python train.py --hidden_act="tanh_gelu" --norm="layernorm" --positions="learned" --decay_shape="linear" --max_steps=3354
MLP neurons of a small language model. Each row is named by its layer, matrix (up: input weights; down: output weights) and neuron, and shows model dimensions 0-127. Each number is 500 + 40 x the weight over its row's rms, rounded and kept within 0 to 999. Numbers have three digits each.
A block is one neuron, or neurons of one layer that tend to fire together. After each block is what it responds to, as a language model described it from the Wikipedia text at the highest values.

L6.up989:451584482519423509536481412530438497472559450462587475493447564545546540481525521604514456463487518527528475487481542486463487486472484498506526527493479440491587475481527478434434468594495452535502471527498477519509474579533436534486488576548500465451514465514452456492561495520475512537502521457504480503578526529456486503528546459430535582521506465502480555438461490394496451485508
L6.down989:520528478510522474465438475533541514385498521473493436514479488436469481507439467512531480483519407436544467449448399460568500478537524513524506486521495512479485515429518551480468450473534528535566493500451530534508497505451484504468580476505493439446444547483542493517528486507541540520478520505454480446486537476573546498540541546498468566504538552434544582510505382511482417524516
Responds to: Mid-word subword fragments. Word-internal pieces that continue a word after a prefix-like first piece, such as er in Under, hel in overwhelmed, st in reinstalled.

L3.up354:509490472525540490513575505511512493525511494469480497576467482507550555515516526551571456571493522556544444499498470467489530488415568491556511476466540482428455491480531538480471526530494457495557546520525559523492483550569492491469467507501439445512508483500424436500457442492546458560464532592561485486550407528456541553520527440430512512460566551502527531450481474511525483515490
L3.down354:440519553563480488476575496519400539567488517467498515567483503528478531486570501500479465514493532470493588532524572431559519503431560448523520521509504479571496562468545498502464553478495560463460553489471485490533481464511569470513505531503513431571542520479459520445479463471491435490520482453408503473530523535487455480527405443505501502488528434508467564486468522482468582483466
L3.up390:483499466494511478488498470541492418447507439424427506522499554500430584471555524489527478485521491541498443558505454520461477551468482587492507473555498500465436493488587498569587545475502531499469626555503529518470522577538484501468492500464494478449471448496396518505553459524456482569495460549526486475546442512538492492438507512532450462533559482498487467430516544493503486528423
L3.down390:526541542508512487603536554550468461438521544543492511525567536473524517462514507535471463504480564496544483533480481538517454435538519452524439549463446400425501541560475459426500525563500492501494547541542414463464551502516473434483527523506522549489452570471508535490494524490531512500495523452562576547552495443522491496553436425540508510550495503458500646488430539500413482413488
L3.up1741:513493422476491514457530513545473533435501505448459538536511497494482544484487545462481421535493455478497430523461499444491518530446579534559504484541519478506529504452497450462518467490489552539518542555503506446507462542474500549552508516430447549526420465488460490535513534501476474573505576523459460428516502495455547557599425467480464521530523491422535563405536510420459484459458
L3.down1741:462493499499524547573493455547532495540498492521489515512454555472585541495545461491533511511531553504448520523497560518478466550378543423461580606563479556512473576480490412426522461542502532437471432496503501465471533537468473534473513492486449524448485473444554480498504521523541511499445508442528496478510499547473547554500480535478518510584532491529523502497532477520493454497455
L3.up1819:569471462501453515576520489522421496512524512516506478490537454538454561547532547582562523519522473494503498537505489480479374510479636459541516468502498436475452537453537464468610536516482430548438523510459515469466470527517434578530527554527462534545523537496532599431533448438488507495522431482618450468455474494530463562535475454553526430502490493513529504481572504493439519518520
L3.down1819:510574526510531494528469478488559496393498512525490463512502516507549473546548552436478546500510550485511459519534465551472590536434484481546484498445560431460494542484451410474512474491551476446470476482456528547532559462467480512537528518472469473481526461511572490510502532466537509482431486488433498444462506552517508482553472542470468494489414499523500468478444513499489544502450
Responds to: Start of quoted/bracketed span. First token right after an opening quote, parenthesis, slash or hyphen, strongest for "a"/"an" opening a quoted evaluative phrase ("a trite outcome", "an ambitious").

L6.up14:489574481562539507479445513490460457529536435523535469556515462540542451498449443524505501482474499498542560502365494465499520514476608493519501445483528515452500485394451442479512501484456524543491520454488505470484516489472403518513460558425488496530515521426473478573514446497516475439540534585539507540517434520437564509492475504468472452520522482553542532432492477476495515472530
L6.down14:499601600492501481478477525532507538480570540542517514442514520433471466498514520495465515472533545546536484535591401448517483482499475592490509603540429445510520491522484492437518540495494555468460515494502476520473413564452500508485553447513448450467515496535519539518553501470518515484518573452585503535510567449541454503504545517601493531473464515452471548492492478491568530458486
Responds to: Split word fragments. Single letters or short pieces where a word has been broken oddly, mostly right after an opening quote or parenthesis, such as sp-l-its, "S-m-ile", (t-esting, th-r-one.

L3.up125:509540503537531483450495499479613490476426446566529446535500530528515507466480502503479521503524478552580456514457532540485561499502492562502474484452526530587502439532548462507455463534551472482512503507513551621511451489467456581448486473530447551553491442531570536464447449461495515488437493483498541491488455521542494497456507485520473474488510493528586498531570495513587454585517
L3.down125:539509439521498511480451478437470446447507449458516493442588574551599482568416418471426506526509521455475521488493541535531549455450559554454555517558502531490428555541464490522447495455489497551519428485478486554503488487518496437440530482485465489510379484469432544527486517536505420464530533554521474477431502458509563498511496513514528473446525514521497545497527460470405459477544
L3.up398:503555450530517448494595429545437507450448542462521471523487514592510515615538480501496547507565547619524486529432491414510535530529525492504429457445472511467579473510530459507479551543535511520510551566500528492494433544513452503455438534521467545506406457471487543557422567532434561476510454524549513514517544481427534460525482500515523564494478523458476596512502515507490467519513
L3.down398:525546497495433484550495453515548586530546541557539521511496387461502497460515456514449415507516424541497524574457473448542536540519488549538536549579458499478488463524458491481513460475575459507556490491479452529533572468478471440523512495462496530476619502489496528424512443513527489495483535526449449436534482476603517511525500458530561505508499458510485498477480494503482526516564
L3.up707:455459457493505510433552512525534491474543505501491507500509545521503506507495485524466534549503395542507571502474526442488546464471484451466515516513504596468522517486517529544526428562544531547477442448501487501459433581544512529537494538519454439465465504533450421460503518446518569496430527524509432508458456521460446479550530563469522419453531491504485481518509532548466493555532
L3.down707:549472561501492477535503599527521550484540456512552496491421507477467531471477558519527456519501589536516519499524452420581523449549489467421514502482535481469537458470471537509467447484489566495562537497508509509453604500496498430511496539483434399473488529506479408476513541468528496590538493458474472502433567529451504518593501520449425411541452452496546511465520475488451441571517
L3.up1137:521531427482425436518535541481484503430516404465526521514438496492515516469525453581544470520492505570454493505474472486471491504513594460491480472525503531509551571518537502477585408528526470429471403426472476508562442527503447538519508561518477439553458550444465494470519516468480546531491513523558470489456517539531493410516483459466532475475537490492488480463439535508540448505490
L3.down1137:548466466539537518584472478587534445468457467495549448471539503547512453473521523456547499534541576465531590512511501476440453492510535447522449479505497463488448497556448474507566523555544507536541486528475482550499467493469519545546460602516486554503508487498488487532504456515494485568499472540495501557528497445492521550417474562493488476495536513460494446493440422510423478546482
Responds to: Early word-piece fragments. Short second or third pieces inside split words, often right after a lone capital or hyphen, e.g. S-el-sey, W-hen, ten-s-y-llabled.

L5.up252:480487506489541537581540494499473485398585552497397495493440474523512515443452511491509564517580488532519450451511505496497515536417533460409508500500498497443459546460553456584502565548533474455497533485458479480467419499482492517577443500510519452482504497499503495470494525490504532485481501459530414464488519544503444544549485514492512449500566479455499506506545493506524447477448
L5.down252:430548517467492521491509523480560525526513496575538437503504442470436481503444558509544553520434511556552419582495475500561494465476415547441488536516517523428546465440460502507487503521439441522533458541510460555460479561536496496486471542496565376414448541469479571488557518527571531565484436508503524542450494455484544498499513531467508487486604456542597479502496540532495513498599
L5.up756:516362460468577571462537494549464523459525461498384447521519544483520511476454485475530564562499509556559488442518453447488495492403471490482518449548490389467511540505484513516408508478463516488540483512483516442385490541533457470499484474500481514482480503520483471476563491531491484462479528496495507406524447501501473458542524475538533494528529519488449534491530494596460514492475
L5.down756:496525392432516518478427535444446561481461494469510476503498455473477467539528503496508476511484545474507458477482531480445486501528471529447553532444542530462492534501481491506461534500487425496537423512505565507449515427494548482563564491541502544477535468555459532513453547522521568537505482532480439515515537549530454473546502471455551415534434489554533498497515520588532486450519
L5.up1551:525549507461529425490564483537546503443547517538477510508467483530446518511525471505528492541446553588542406507541451487524489480477505551572435498489509461529603495486527538489481524541535509453462442471475550505471426447561510456471443478465490500507484475575516490518477486528476529553442460534535503416494534496536577491608427458482439446504512481491516483487516483461501457476443
L5.down1551:506590470499537474511438474494441538467419557526490496490548472442532454477511511509493446545510451488512550499468491582457496538474458502569557461542461522487521514426486450483452528550540454487525519508526500552486443494498503478469554560424523458493401500479475545576436500484481489496486475557529534552459459481475476488466451506554449487490561491427566470537492430455561468472536
L5.up1630:500493524534494493487480518601477515476515575513432561532464447506509553500558498498484504474485453547395499569503521529486467533485510583458478492434540485528500513511531536518457551528427529541489480446438530426493348527512497481484455491518509481510467476515473527431524419456627492462518507480520422478489449491469494471497448465461469456495449488534467447438480517508422506492485
L5.down1630:499530542431522495494448506493484489488495506503489510522425542467477462533522486505593483507489508497543488513504480466455471438510552462517513511484446518437538483467488567460501437519485476536547503564577486555494479504501470501621508480485551431475556511478438474477525489505451505481514420561489627451550509485491539487628496501553495603516541500535547531514518498500487458504552
Responds to: Word start after prefix. The first fragment of a word stem right after a prefix, hyphen or opening quote, e.g. un|rel|ated, far-|re|aching, drug-|rel|ated.

L5.up78:538529493553491549504452453519453520520484515461486507530453528465530511475464517465521516537470498504543482577480434488491499535490587488475480507529534561440541527395527599484492513526481493456477499482457535533381435530533490532559441502518426511421458478415458505499492491444503508463503448524552533494533475462426518535519412450454452533487523486560469453523497509523462460541462
L5.down78:538496524513514558538491471469474511473455542528487497540474446497527471476473545557583485555526516497478561525545472432562505505500529460520528591498498480506486448457436549569581558477555493462584404485457528483500480549440541514543524440468488495481471569446519517490440475498492519506527496604451511489513497540479475461463448528495508458461508535435514558464506527489526531579527
L5.up734:493418506483566525506565437565477478526434521505454422471499500455529564496512526497536516479493436462600570430500534480411521510426530480584508454470469460460550542458474426472553468461537498486475491527456509537453463491467476535492462491497457515512521615491476501512507453477502435468562541506477499523528527479454525531413457428539486547547545507426519483532480504533497531513524
L5.down734:406510461515509433447530545446470523537567479555499518524471498447451463562573469488422486482468536489477457497520493541535540592548502538519559514448456495518458453522493540460502548467406488539488545443517543423492456592505452458533558400504425513480463478527474542555412526518491447588556465471493426570490470533543541512514522448470553489564444446525482498474467491486542459480503
L5.up1653:415602496503462493491549460529503514455448456521462473549508534507472441449505526524540457477436480451510473537437505520520555596440524409505526527483478451485581523456519558429446496549495471474494500558461476464501452538477449488477506551540458419475504491451503518512484436563436498550538486479442482446560548529504453500413444499545478488504422569509475556537517546479471514448481
L5.down1653:465536490446510424521480545481473519553483518496457511454491475521503495544494494481542485502503510566505540502511496491538460439475504423614523422483492541494472503505472502487549503462489469462476432480460515445553471522580454501520467471480506535432572522578445465483505458501515529428450492521542489484582423473523449509490515416492520503515455447497497500521506465479426477537489
L5.up1910:541496412436428471576498524574539492485468428529508508466453570520494484535502466513508488572484452527499470549516585523479483493510588507540498516484500490463516505556505455429450464465484546525622507519521506507462378470539527532522485535505473526496573578499438457542508468529497478553530556517518529446521467533480537450482540452508484532450503539465498484498492526487501518472448
L5.down1910:522504492432518527487589430424504511471477553514487510559574437550515546548487492448505560445466612567497517442491493460444546446540433469491504482430526469534554442498493459594560548550512466513582461507458440486519547568481449445427494525509546480512455537456457488466489488537512465482603505475543463531500499588536478539469458442487499552437540489478490564457531562456446447459507
Responds to: Word start after quote/prefix. Short first fragment of a word split oddly after an opening quote, parenthesis, dash or prefix un-/dis-, e.g. "c(igar), un(an)imously, (b)aseball.